From a checkpoint of a small transformer trained on Wikipedia.
Architecture: LayerNorm before each block, no biases in attention or MLP, normalized queries and keys.
Training: a variant of Muon for these matrices, 346M tokens, 5274 steps.
MLP neurons of a small language model. Each row is named by its layer, matrix (gate and up: input weights) and neuron, and shows model dimensions 176-303. Each number is 128 + 32 x the weight over its row's rms, rounded and kept within 0 to 255. A neuron's up and down rows have the sign that makes its largest values positive.
After each neuron's rows, "fires after" lists the tokens most often just before its 100 highest values on Wikipedia text that the model never trained on.

L7.gate550 [171 141 162 134 122 129 133 152 132 179  74 123 148 167 117 113 147  95 128 102 127  97 187  72 139  92  43  81 117 144 106 108 101 133 156 126 143 172 179 143 109 122 127  88 143 137  73 138  75 171 168  82  36 204 132 107  81  95  84 111 107 136 138  72 104 151 114 156 149 121 193 160 138 110 165 157  67 117 164 165 168 160 154 144  94 164  72  95 190 155 136 105 116 146 136 142 101 123  54 130 117 167 201 143 144  91 155 148 148  90 110 113  81  73 155 113 158  96 117 123 157 123  92 129  47 154 121 187]
L7.up550 [180 114 169 104 125 181  70 104 158 121 133 156 128 131 165 140 106 107  97 109  80 102 159 141 190  98 123 114  51 172 113 123  88 131 109  56 114 111 119 126 113  99 137 103  77 166 107 109 143 107 124 137  87 126 110 100 138  94 109 158 120 132 129 171  99 190 109  67 105 151 134 141  79 121 134 169 148 137 133 173  80 119 103 115 129  97 175  98 127 115 204 154 166 179 100 106  97 126  87  94  96 152  83 127 119  99 167 126  96 118  80 181 155 110  98 137  59 103  91 120 141  67 152 153  85 146 154 112]
fires after: ".", ".\"", ")."

L10.gate334 [133 158 139 116 115 125 131 108 147 189 116 146 124 100 167 148  72 109  73 166  89 111 133  96 153 132 158 135  95 133 196 124 109 138 120 149  93 127 126 100 112 148  69 182 108 104 111  83 154 136 180 129 149 112 114 141  70 136 200 112 104  75 149 103 186 105 142 189 150 147 157  97  75 151 166 144 126 134 136  86 115 104 162 177 101 179 141 141 161 180 138 120 120 100 145  97  95 165 168 153 135 136 132 141 122  64 185 174 195 103 107 149 152 181 124 112 111  89 185 134 169 102  96  87 157 146 133 135]
L10.up334 [112 181  89 146 116  96 101 127 157 114 117 179  97 148 131 190  20 167 139 121 105 109 178 126 155 132 152 118 143 209 194 137 111 130  76  87 121 148 104 148  89 120  79 131 150 103 141 110 140 137 128 114 155 158 186  82 138 127 129 146 139 105 182  82 162 112 127 105 158 120 128 169 122 149 102 162 138 105 153 157 130 122 103 104 107 128  65 104 152 161  73 121 163 119  59  91 169 142 103 133 119 162 113 142 132 170  77 107  58 170 114  75 136 120 113 139 111  80 198 177  72 132 135 192 129 209  65 108]
fires after: ",", ".", "-"

L7.gate60 [132  84 189 119  66 159 111 126 110 143  97 148 131 142 156  56 124 132 133 153 127 173 143 127 109 132  85  86  99 111  68 147 119 112 128 167 137  97  97 126 159  94 117 158 119 131 138 140 139 102 186 101 179 195  60  94 131 121  81 141 107 149  96  93 145 153 150 143 144  63 105 133 108  92  99 126 103 103 146 101 105 161 132 121  88 106 103 174 171 101 138 120 150  88 115 103  83 177 124 120 177 157  72 120  97  82 151 127 117  70  89 169 101 157 149 140 157 134 128 106 156 181 130 145  81 144  89 141]
L7.up60 [129 156 121 135 144 120 181 143 125 116 149 150 193 112 107  82 130 125 158 111  84 154 141 117 103 155 127 112  84 117  60 166  98 140 187 136 105 181 118 108 132  90 121 158  65 124  91 120 133 184 166 153 130 206  65  99 127 112 158 128 142 211  97  90 112 125 160 111  71  57 112 111  78  97 144 133  93 179 104 142 121 153 155 108 107 100 160 165 136 181 127 138 161 107 112 153  47 113 123  65 143 148 119 157  93 147 198  89  84 105 115  99 131 148 158  70  95 106 112 113 145 129  71 169  71 106 111 111]
fires after: ".", ".\""

L5.gate513 [ 91  90 157 100  32 114 158  82  63 111 108 151 185  90 122 106 159 147 137 129 140 155 169 122 150  92 147  97 108 161 128 146 107  95 106 163 105 154 159  86 103 173  92 121 114  53 125 129 139 162 136 110 119 155 123 117 141 120 154 117 173 153 114  88 162 180  99 170 177 166 171  98 133 185 160  76 116 139 129  71 143 111 119 114 155 161  84  84  88 210 134 133 165 115 159 144 110 148 134 160 181 108 116 143 139  83 176  94 108 133 121 129 120 111 134 139 139 151 111  77  49 112 182 160 120 168 157 107]
L5.up513 [137 199 126  97 109 137 129 148 119 137  95 128 165  99 169  73 164 149  82 123 128 104 111 114  89 118  85 129  76  65 116 137 121 147  95 184 161 104  88 187 160 145  74 149 107 144 123  73 161 191 136 136  56 175  93 119 112 114 129 127 161  83  66 144 118 117 124 136 159 116 153 156 115 178 106 149  84 178  95  88 113 132 174 144 149 110  73 118 120 101 152 111 167 146 127 111 120 132 108  56 160 108 135 191 171 157 115 119  61 167 192 138 131 225 148 139 129 104  89 109  92  77 103  57 112  93 102 145]
fires after: ".", " |", ")", ";", "\"."

L3.gate98 [149 140 135 107 184  90 127 121 128 114 104 126 101 113 139 113 105  93  76  58  17 163 122 161 143  98 178 114 127 164 129  92 126 186  97 215 143 112 104  74  98 163 124 163 132 196 154 111  90 139 150 129 125 134 124  55 170  58 125 154  67 103 125  96 127  90 106  77 155  92 133 130 111 123 118 156 137 138 179 127  92  75 173 135  95 141  84  87 142  85 160 159 175  60 170 120 104  96 102 189  89 134 111 176  86  99  81 190 109 110 109 127 133 128 168 141 101  65 129  70 121 115 127 156 153 115 150 158]
L3.up98 [125 101 153 169  97  93 139 147  62 112 110 136 172 101  96  37  83 123 111  95 111 140 179 160 134 155 142 151 138 126 117 100 104 151 127 153 118 146 100 101  96  73  66 129 127 122 164 133  90 158 159 121 177 149 121  92 159  83  79 134 112 104 134  85 155 140 125  85 104  74 164 111  87 135 178 119 122 136 191  98 112  80 130 109 137 111 105  33 141 153 130 184 144  73 155  72 120  57 189 171 146 116 103 124  71  74  92 145 167 117 144 142 125 138 173 143 119 129 168 128  79 111 135 159 100 149 152  95]
fires after: ".", " |", "-", ";", ",", ":"

L5.gate543 [136 198 108 183 137 149 127 222  97 133 147 119  99  84  77 147 172  92 158 117 130 163  63 109 208 131 132 102  43 120 148 115 129 134  83  97 108 138 120 117 121 156 190 112  65 133 102 140 153 138  81 130  63 209  85 153 109 147  55 139 177  91 101 147 166 104 109 113 132 155 159 110 190 137 150 180 125  92 137 177  84 101 117 144  83 173  96 142 139  87  78  89 139 160 118 181 117 129 110 114 118 136 102 153 115 144  87 148 129 126 131 143 149 100  80 101 148 171 154 125 141 147 108 133 137 128 130 107]
L5.up543 [133 102 176 126 116 121 176 135  69 146  95 199  96 125 113 149  66 153 104 137 115 177  82 110 118 194  81 103  57 105 104 122 107  75 101  95 153 156  95 178  98 146 180  94  70 121  94 150 150 136 113 145 112 151  84 146 127 121  42 109 143 115  92  93 115 123 101 111 156 101  90 127 135 154 141 124  89 100 127 115 108 154  94 170  79 149 134 149 118 139  65  88 177 100 106 139  98 116  89 108 125 169 129 128 154 101 129 151 175 166 146 187 152 169  89 116 157 107 200 127 127 180  67 210  80 136 135 112]
fires after: ".", ".\""

L10.gate158 [ 89 179 116  97 163 105  49  96  98  95 122 177  74 159 141 109 108 136 109 123 153  98  85 117 132  93 186 162 172 141 142 113 129 122 115 160  70 182 183 192 134 106 128 104  65 114  81 192 144 162 109 113 136 135 145 135 112 106 217 125  85 138 142  73  66 119 125 114  75 145 146 118 171 109 138 172  84 110 164 151  90 117 200 116  78 140 102  93 140 162 116 172 125 125 148 104 129  95 139  92 139 148 135 165 132  95 147 109 110 167  61 113 165 133 120 115 105 141 127  62 153  71 155 135 105 114  34 143]
L10.up158 [108 169 112  58 174 134 161 147 111 149 145 110 158 182 138 158  97  93 144 146 132  96 202  94 130 156  76 123 157 157  90 101 191 113 104  57 181 138 140  55 133  97 117 101 155 115 103 112  79 121 151 163 111  89 120  94 182 162  86 159 100  87 104 190 149 122 111 115 172 110 145 120 115 144  83  95 121 135  90 106 104 175 116 104 162  78 100 108  86 145 113  99 151  82 105 108 100 146  75 132 176 123 135 143 130 169 207  83 154 184 119 120 134 138 155 179 111  94 149 128 120 157 142 109  88 128 125 122]
fires after: " ", "1", "9"

L7.gate350 [123 117 136 101 151 197  98 115 154 126  69 188 114 113 102 162 122 159 139  97 129  72 118  58 152  91  31  84 143 125 145 149  74  91 151 141  85 194 156 111 176  75 166 152 180 152 111 147  78 155 123 115 155 102 113 175  97  91 131 102 126 124 182 105  89  97 120 118 112  54  90  96 169  77  94 201 174 107 129  91  91 126 122 193 177 124 174 104 177 138 130 146 113 143 116 180 116 113 146  82 121 135 131 130 107 110 216 166 153  98  91 125  89  90 168 121  77 172 120  71  87 146  95 170 102 143 134 170]
L7.up350 [115  86 102 169  95 146 113 167 122 123 129 144 128 139 108 137 132 167 151 116 110  93 160 186 162 128 215 124 145 120  71 163 116  79 176 116 176 152  83 100  84 122 150 115  78 197 141 114 100  88 121 150 158 129  76 121 113 129 107 126 144  68 152 143 164  94 165 130 120 128 139 101 134 123 148 128 108 159 183 102 169 101  79 111 139  93 175  98 181 157 172 153 156  90 111 140 146  70 157 183 115 151 127 124 131 135 143  71 135 113  72 145 127 101 188 144 147 156 141 102 107 158  77 142  88 146 138 126]
fires after: " =", ".", "ography", ".\"", " life"

L10.gate488 [133 103 137  79 161 123 182 116 191 133 185 117 123 142  95 144  76 115 120 141  97 129 148 153 123 130 164 143 136  97  95 105 127 142 117 152  91 119 130 105 135 207 225 142  98  95 148 101 175 116  91 137 136 122  95 136 110 189 105 157 178 123 112 255 184 154 107  76 116 187 200 141 151 105 163 123 104 215 125 114  74 190 145 173 107 130 233 167 113 133 101 128 204 116 140 127 166  90 186  73 100 129 114 109 115 113 145 139  52 148 123 161 170 154 175  93 139 107 104 144 133 101 111 138 134 159 124 165]
L10.up488 [139  97 102  63 131  86 144 106 119  79  98 137 108 158 146  81 158 135  81 131 129 143 122 146 112  69 122 138 148  91  43 134  77 158 173 154 138 134  63 101  73 153 151 155 104 141 143 166 109  97 116  99 166 153 128 123 126 110 170 122 136 162 113 173 162 130 139 148  97 133 128 157 188 108 140  90  95 170 175 122  95 203 116  81 103  91 125 150  79 124 153 158 138 121  89 134 107 159 116  92 146 204 174 169  84 110  96 156 103 121 118 106 123 144 154 153  60 101 134 114  93 113 110 123 113 139 189 139]
fires after: " al", " Al", " (", " L", "-", " V"

L5.gate34 [102  26 107 124 127 139 115 123 169 122 138  51 116 141 106 157 102 103 159 162 122 127 112 171 175 164 160 193 129 129 129 167 101  78 100 174 115  67 112 162  95 166 160 129 100 140 147 113  96 123 142 114 122 176 115 144 153 182 164 152 169 123 117  81 170 143 110  93 131  98 117  91 125 101 203 126 188 191 117 149 127 139  65 157 158 146 133 135 136 122 160 127 167 116 183  83 183 161 142 102  74 103 171 152 118 189 194  83 118  92 100 128 131 188 175 146 112 160 144 155  81 160 125 139  88 131 164 125]
L5.up34 [145 145 209 136 129 148 121 174 144 128 159 124  74 176  91 127 140 104 104  97 119 169 143  68 188 141  79 175  82 182 137 139  89  90 214 120 126 104 121 131  77 155 134 123 117  79 113 122  82 123 121 154  86 198 187 121 139 151 134  80 128 112 133  85 202 147  87 114 125 108 101  82 139  91 119  97 168 173 129 156 120 123 137 115 140 193 176 184 139 112 134  89 120 105 166 166  97 161  88  88 142 105 112 162 155 114 165  90 102 132 162 140 136 143 128 156 126 139  59 123 163 108 133 147 133 185 162  71]
fires after: "\n", " (", "-", ".", " \"", "/"

L7.gate139 [121 135 111  82  83 147 167 117 197 101 118 133 105  87  83  87 109 179 138 104 141 186  98 173  97 106  64 102 123 137  68 173 146  95 105 130 129 170 168  96  96  87  81 165  99 146 169 119 127 102 161 111 107 153 104  97 129 149 154  71 114 137 140 121 145 160 146 162 161 152 138 155  98 124 113 173 144  81 128 143 104 145 153  85 140 159 180 111 179 133 138 127 135 211 110 128 158  55 139 100 143 124 108 180  98 151 154 131  99  83 103 120  77 156 115 134 143 125 134  76 125  75 108 102  86 131 135 166]
L7.up139 [118  92 145 117  72 122 168 127 113 157 123 128  74 128 199  95  55 166 125 164 118 127 101 119 110 167  72 106 157 144 139 143 168 120 132 129 113 135 143 116 112 132 155 211 131 155  84 100 118 126 169 161 151 135  92 126 138 139 174 171 121 122 128 129 158 100 135 161 111 123 121 179  73 151 135 100 121 208 137  77  86 160 172  90 136  84 108 117 126 143 135 131 132 111  83 111  61 132 156  85 145 173 120 144 115  97 151 154 136 155 172 182 157 159 191 193 164 165  71 186 165  80  96  57 123  92 104 112]
fires after: ".", " of", "\"."

L4.gate551 [ 63  89 121 125 129 154 128  72 100 148 116 125 145  90 122 138  63 119  85 168  96 101 118 148 169 147 136 178 131 109 119 188  75 111 156 195 173  61 112 124 116 100 112 119 161 139 134 106  61 124 140  79 113 122  76 136 135  56 114 160  88 159 146 186 147 161 101  73 136 108 107 161 135  96 121 106 180 114 165 135 128 109 134 160  90  83 141  86 183 127 165 152 223 118 174  64 128 103 137 159 155 163 109  98 157  94 119 137 159 159 147 122 120 191 131 101  75 145 134 158 140 175 188 134  78 161 177 136]
L4.up551 [ 93 117 136 161 153 149  89 112 141 160 116 125 161 103 151 104  58 131 111 106 114 120 151  90 123 205  89 151 146  98 107 142  87 126 108 171 166  86 134  85 144 135 108 145 182  86 103 113 134 145 131  91 163  81  94  61 119 100 134 103  85 123 221 149 125 149 165 140 141 152 130 116 107  55 133 117 168 141 141 129 167 121 118 115 105  68 174  81 176 131 109 151 207 113 188  54 138 142 143 188 146 148 130 136 146  78  96 149 125 151  95 121  88 122 159 131  86 167 165 163 155 157 141 157  51 113 122 128]
fires after: "\n", " (", " \"", "-", "==", "."

L7.gate475 [171 113 141 110  95 169 141 111 166 140 155  94 144  73 105 165 108  89  96 111  95 196 175 118 148 148 101  87  54 107  94 139 147 100 144  89 138  33 168 114 168 134 117 105 137 128  89  86 148 154 152 105 158 194 103 134  82  79 104  57 154 151 113 167 116 157 107 137 127 149 136 113 103 125 145 127 124  89  95 140 101  83 108 147 138  74 113 151 118 143 123 157 108 167 121 159 123 153 119 168 100 160  83 126  81  69 123 121  69  74 138 154  77 159 132 122 124 106 146  99 146 131 105 163 110 141  81  80]
L7.up475 [146 109 140 145 120 162 137 103  99 148 110 147 103 165 133 149 145  99  92  80 154  93 106 125 128 170 116  85  88 145  88  74 155 146 164 140 163 130 105 112  83  86 100 120  86 162 111 172 167  91 196 116 131 111 101  76 145 143 105 118 138 123 113 120 158 159 117 123 116 122 108 134 131 122 104 121 112 130  61  93 109 165 103 152 165 118 159 149 139 117 148 114 119 205  87  74  61 190 151  92 112 125 130 141 109 125  89  90  93 164  59 123 229 158 139  89 110 118 117 167  75 171  90 174  62 128 186 125]
fires after: ".", ".\""

L4.gate300 [154 122 148 158 135  74  65  87 174 128 118 137 132 126 164 106  98  91  95 128  68  87 157 207 185 115 125  91 133 164  91 150  72 127 152  62 158 127 144 138  84  95 112 146 162 117 144 113 137 159 165 116 144 112 153 190 159  96 118 110 145 108  66 149 182 177 199 131 169 128 115 141 114 137 131 163 178 145 172  97 144  70 108 219 102 187 146 118 137 105 138  74 200 122 127 204 131 135 140 122 155 159  79 137 173 165  66 129 156  99 116 114  66 152 176 124 140 160 115  45 150 164 120 143 119 170 134 125]
L4.up300 [ 98 137 123 162 101 104  91 191 119 110 146 132 136 160 122 127 102  50 119 110  49 180 141 186 125  80  87 160 101 138 161  90 139 126 154 144 138 154 169 129 118 161 117 127 175  76  84 153 117 112  69 111 113  72  77 178 116 114  99 145 147  45 202 132 178 167 191 171 187 176 137  86 120  98 125 111 157  55 155 138 154 174 116  99 148 203 113  98  87 133 129 104 143 137 162 125  93 137 160 219 143 112 113  95 148 187  96 140 123 143 127 120  88 137 131  92 187 174 117  88 106 169 139 116 128 152 142  99]
fires after: ".", "\n", " (", "-", " \"", " –"

L5.gate273 [160 104 154 147 104 160 157 135 148  93 148  81  79 146 144  70 170 139  95 140 159 139 111 125 133 115 130 143 169 123  99  87 188 185  61 117 155 156 140 112 120 143 146  93 172 203 150 148 139 122  48 123 118 148 100  99 155 130 147 129  72 138 114 163 109  81 132 115 128 120  93 122 153  96 148 155 138 149 158 220 162 147 166 110 117 142  79 154  85 144 130 124 128  98 187  96 111 125 128 145 168 108 163 127 138  82 148 108 171 118  98 110  97 165 131 149 104 107 127 174  93 152  76 131  60 109 162 123]
L5.up273 [ 83  84 128 128  56  87 141 137 139  83 139 177 109  93 121 116 112 191 141 101 172 119 154 130 137 172 134 227 120 101 194 120 163 152 146 153 134 140 123 171  53 109 147 117 117 190 157 115 151 127  98 178 169 151 123 172 176 107 118  86 120 168  90 131 133 126 106 125  86 116  96 121  80 156 178 127 128 163 118 180 106 171 149 124 174 150 106 128  96 125  86  94 165 107 138  72 140 101  82 124 156 116 154  72 163 137  89 165 140 146 116 110 116 159 156 120 102 116  99 131 135 162 106 186  81 182 113 131]
fires after: ".", ",", "\n", " and", " which"

L4.gate388 [123 138 172 134 138 126 128 118  51 141  88 132 109 112  72 156 130 124 122 144 152 154  89 113 186 174 121 133  85 131 104 107 139 116 139 171 163 144 118 118 113  61 117 145  66 104 132 157 109 174 144 149  75 171  90 141  72  92  94 182 124  87 168 102 140 154 177 136 183  99 136 126 104 194 126 181 131 146  60 125 111  76 168  84 151 160 103 135 117 101  99 131 112 143  66  93 163  63 143 143 133 125 151 157 116 131 127 103 103 166 142 140 101 165 110 121  95  96 121 118  88 116 147  90  75 102  88 127]
L4.up388 [ 88 102  77 141 131 159 186 150 107 119 147 169 142 117 136 125 115 115 109 119 140 122 150  68 109 106 155 123  64 114  86 148 111 140 123 169 124 131 129 123 168 133 117  66 147 112 125 181 137 173 109 103  99 108  76 110 181 149 130 155 106 134  77 131 109  60 124 135 117 192 126 137 104 191 137 158  95 124  98 120 109  90 153 124  87 156  96 129 110 169 101  86 211  89 110  97 150  92 111  72 158  91 128 181 108 142 123 102  86 176 167 168 133 139  97  85 123  91 122  64  49 124 136 205  45  92 172  65]
fires after: ".", " |", ".\"", ").", " ="

L7.gate566 [130 134  86 111  87 110 111 116 116 144 149  99 139 129  94 170 157 143 149 155 136 107 118  71 164 118 178 151  90 124  90  89 136 132 131 121 141  88 126 151  75 146 141 118 114 198  93  94 107 152 154  73  88 100  91 144 118  46 114 142 123  64 130 109 185 114 106 141 123  88 103  89 145 110 129 124  90 136 124 164 129 115 112 153  90  91 141 137 114  82 128 150 113 154 118 121 148 137 126 124 202 125 172  90  96  81 137 123 183 129 106 175  84 124 144 166 162 174 158 191 154 164  62 115 109 172 121 110]
L7.up566 [103 107 130 133 150 129 117 112 180 110 201  85 103  74 167 131  93 143 154 112 100 124 136  78 114 143 130  86 105 130 133 130 129 149  76 118 110 131 143 208 104 125 154  77 177 161 144  76 101 136 114 103 164  85 101 118  91  55 116 163 142 134 131 102 192 152 119  87 104 138 192 119  84 113  74 125  98 132  86 137 130 123  68 166  62 154 142 115 123 118 125 107 103 146 112 181 155 115 189 162 176 141 102 133 132 186 155 118  89 114  77 201 178 106 128 114  85  97  83 130 117  97 164 164 112 147 124 135]
fires after: ".", " soc"

L5.gate416 [180 106 180 138 162 112  94  47  81 138 125 151  98 112 141  89  80 181  99  87  98 138  86 146  89 144 146 112 187 182 179 178 123 116 167 106 135 102 141 126 131 178  84 128 135  80 111 127 127 156 129  81 198 135  72 148  85 161 112 188 134 136 119 126 175 153 157 121  88 105 116 121 130  72 119 202 129  92 138 133 161 133 138  95  51 130  82  45  95 136 145 132 143 157 141 126 175 113 163 159  97 150 125 122 112 126 154 140  76 190 129 118 147  97 114  41  86 146 148  66  93  40 158 197 113 142 104 168]
L5.up416 [108 170 157 108 159 173 189 129  92  70 167 127 107 157 103  51  68 149 114 122 102 141 174  98 165 105 166 132 119 116 175 147 152 123 134 120 118 125 159 138 176 132 133  78 120 104 145 178 184 161 112 128 179 109  66 135 197 195 127 121 105 108 207 149 115 147 124  60 128 123 137 170 160 122 102 142 170  84  95  69 162 176  70 138 115 152 112 129  64 174 150 138 146 125  65 116 119 119 126 143 139 110 138 145  86 126  97  88  75 164 104 128 143 132  95 125 146 152 116  50 171  80 120 125 100 158 144 138]
fires after: "1"

L4.gate142 [151 120 161 122 110 131 127 121 146  77 142  82  89  59 129 104 128 150  98 160  99 123 106 163 165 102 111 166  97 114 169 117 156 103 102  73 164 162 139 172 126 147 141 166 165  85 121 145  74 194 126 140 119 144  88 180 166 101 161 119 109 112  78 145 148 186 158 153 141 177 134 142 117  94  81 114 156 124 146 151 109 143  89  63 122 152 119 121  99  70 113 158 128 169 161 104 177 106 135 168  65 154 113  90 118 138 152 170 143 107 141 112 115  86  65 165 138 157 134 122 127  93  98 123 131 149 177  93]
L4.up142 [142  98  95  95  56 103 126 158 139  93 155  90  85  92 161 124  80 128 143 120 124  90 114 163 143 124 170 121 134 130 109 125 145 118 135 139 121 191  95 117 104 124 154 159 178 170 128 154 140 114 174 197 166 133 122  79  97 138  93 118  74 101  90 140  93  70  60 117 152 140  92  82 101 140  96  73  76 171  85 182 125 144 128 111 126  91 113 117 117 110 109 100  97 113  74 140 161 102 109 158 139 172 110 170 132 151 134 157  74 136 151 165  89 132 131 147  84 158 126  95 131 119 174 160 132  97  78 147]
fires after: ",", " where", ".", "\n", " when"

L4.gate479 [138 171  89  68 134 129 116  93 126  83  95 131 104 165 143 115 110 108 129 124  83 167 124 147 125 145  93 161 151 126  81  97  99 119  86 194 139 131 182 111  77 208 133 120 163 158 119 134  87 153 145 183 153 160  90 142 145  89  84 148 173 179 107 105 140 172  95  79 121 135 109 119 107  72 152 123  94 148 146 125  79  80 101 124 103 100 161 108 118 136 117 163 205  63 103  70  77 156 184 190  99 162 114  72 126 127 141 177 143 101 136 150 117 129 159  52 148 170 104 129  80 161 153 117  52 147 125 129]
L4.up479 [119 137 102 111 130 144 109 109 117  79 104 138 101 162 115 115 115 125 112 108  47 142 127 180 138 129  93 160 117 144  66 121 118 100  65 185 121 109 166  99 110 201 123 131 168 164 134 110 112 145 152 164 190 161  64 140 146  72 102 134 172 164 111 125 150 144  98  69 120 129 154 130 122 105 152 103 105 156 132 150  76  70 112 154  93  78 184 115 117 119 125 155 208  63 126  86 109 159 179 181 109 177 129  97 113 114 137 170 146  94 151 169 116 114 157  85 143 138 111 111  87 177 180 122  39 122 133 121]
fires after: "\n", ".", "-", " |", " (", " \""

L7.gate424 [129 128 118  95  90 115 102 167 138 195 138 127  64  96 155  43 119 107  96  77 122 181 109 160  44 174 100 158 170 136  87 112 123 208  86 147 124 127 166 105  76  86 146 166 160 138 188 151 110 158 141 128 156 118 108 122 162 166  86  89 197 168 130 124 138 138 157  90 116 108 115 164 138 120 133 149  90 128  95  67 121 127 147  88 106 150 164 146 148 165 137 141 145  94  69 142 147 144  99 150 114  85 124 112 154 148 145 123 171 118 121 151 105 115 129  99 118  80 129 101 113  87  61 103 165 185 123 118]
L7.up424 [110  92 103 133 101 171 169  47 155 103 155 113  72  92 180  77 151 158 147 142  80 152 185 113  97 138 133 145 118 136 108 140 137 160 150 142 109 157 150 158 121 141 125  93 131 152 134 122 130 155 116 161  84 175 134 170  58 161 111 105 161 135 201 127 163 129  90 159 133 191 217  80 129 125 107 144 125 170 157  96  97 195 171 157 136 182 135 115 128 122 117 106 164  46 130 109 157 116 108  89 135 140 122 141 137 111 103 104  75 168 135 168 140 140 174 110 110 107  84 114 190 189 178 117  89 128  80 164]
fires after: " at", " in", " At", " In", ".", " for"

L4.gate272 [100  89 116 181 151 148 113  96 171 103 159 165 113 145 193 139 112  97  55 119 117 117  98 129 140 137 174 101 118 124 175 149 121 109 144 122 108  84 187 132  68 165 119  85 142 142 161 147 101 116 134 116 130 150 137 110 178  76 110 174 133  87 141 123 156 126 178 116 154 128 166  99 119 162 130 101 112  88 166 101  89 129 186 150 105 193  60  71 141  91 159  94 132 129 117 115  94  87 131 139 150 184 115  81  80 151 152 163  97  94  71 170 102 130 164 192 172 119 118  77  69  91  38 152 148 131 110 147]
L4.up272 [114 103 161 128 169 161 106  60 194 132 142 164 100 159 164  98 103 119  55 135 115 134 147 131 172 151 168 110 116 126 155 101  73  80 169 129 134 119 159 113 102 213 126  55 162 167 145  70  87 116 105  94 131 145 153  87 142  72  81 148 152 104 114 148 129 171 178  77 130 117 163  94 130 119 119 117 130 133 180 112  94 144 158 147 124 161 143  59 165 117 150  91 170 107 136 136  90 129 150 124 128 176  94 110 160 165 136 148 115 100 121 175 111 169 122 177 151 118 111  76  88  68  96 131 120 143 105 162]
fires after: "\n", ".", " (", " \""

L4.gate253 [160 140 122 108 125 129 137 155 210 119 194 140 179 158 161 105 103 136 135 119 130  98 104 134  68 148 125 161 121 160 129 139 134 146 154 151 141  70  98 139 132 171 119 101 190 159 148 179 181 160 108 111 137 186 107 165  80 137 154  92 194 113 130 126  97 142 140 118 139 113 124 111 134 123 198  96  88 157 165 132  95 114  87 205 116 101 160 153 131 168 150 107 178 118 126  98 192 122 155 143 131 108 149 118 111 142 111 126  96 139 168 130 123 137 125 137  78 136 113 162 104  77 121 125 100 181 147  79]
L4.up253 [103 141 135 146 132 105 186 146 191 135 184 151 187 164 170  88 119 165  90 110  96 108 112 107  76 108 148 123 117 139 152 158 143 132 190 158 183  66 134 124 113 174 102  84 190 154 159 155 224 165 114 126 100 147 123 151 130 140 136 121 181 126  77  95 120 162 136 105 148 117  91 106 138  82 193  94 112 144 162 119  92 116 110 169  95 110 160 134 131 157 143  70 154 141 122 132 216 130 172 151 137 145 140 135 150  94 136 129  81 146 105  95 148 174 122 117  93 131  83 130 150 111  99 162 114 204 204  96]
fires after: "\n", "-", " (", " \"", "'", " G"

L6.gate275 [191  87 149 113 136 171 192 153 129  64 104 129 154  70  86 120 152 154  71 117 172 154 169 113  60 157 151 103 122 113  80 108 121  36 122 155 139 120 143 150  99 120 168 138 104 138 122 170 112 192 186 145 160 131 141 147 152  99 106 138  92 129  43 184 105 140  93 131 134 110 153 100 134  70  82 190  65 123  97 127 137  93 110 120 102 182 103 121 105 136 144 127 148 149 108  98 136 171 129 152 148 126 188 159 136  97 119 107  76 103 103 116 171 138  77 129 112 147 158 141 139 132 158 101  81 121 159 110]
L6.up275 [126 137 144 145 147 117 157 134 136  84 127 150  92 164 145 136 213 126 135  90 100 110 133 124 111 139 163 122 146  46 160 201 111 152  64 124 154 175 148 161 142 165 146  69 126  78  48 228 153 137 103 116  94 154 104 105 153 105 122 114 125 134 102  43 148 103 113 177 169 152 134 146 127 133  89 189  82 112  79  63 179 108 118 131 132 202 157 117 102  82 211 112 129 145 142 150 110  55 154  67 108  60 147  90 137 119 157 130 121 113 112 163 131 161  80 108 150  97 135 111 107 140  71 144 136 146 117 118]
fires after: ".", ").", "\".", ".\""

L6.gate232 [114  66 159 108 147 169 165 118 117 108 140 186 111 131 100  66 102  89 121 117 121 136 165 135 141 126 117  50 130 112  69 173  79 137 118 171 111 142 110 191 161 135 124 143 122 130  97  85 177 182 183  95 129 145  97  80 133  95 152 157 117 152 110 101 118 102 171 176 170  92 169 137  78 130 120 165  98 163 116  84 132 150 121 153 130  89 135 160 144 103 169 127 175 138 168 114 142 129 116  76  89 136 124 162 113  97 196  93 122 111  99 152 104 152 142 142 117 101  91  81 106 111 130 158  89 127  73 124]
L6.up232 [133  70 162 109 113 147 162 150 145 131 112 165 152 128  82  98 129  98 160 126 123 167 149 151  88 133 159 104 112 126  49 142  91 119 109 128 110 164 130 186 150 125 147 142 148 115 101 118 166 151 214  82  73 161  93  82 112 108 122 140 146 162  91  91 129 119 164 148 152 104 139 116  77 157 139 170 102 120 142  75 118 176 110 169 131  60 118 127 149 113 138 138 148 132 148 161 147 117 133  86 132 157  98 138 134 157 153  66  96  87 103 136 121 162 131 119  99 110 130  80  99 154 130 157  92 126 101 134]
fires after: ".", ".\""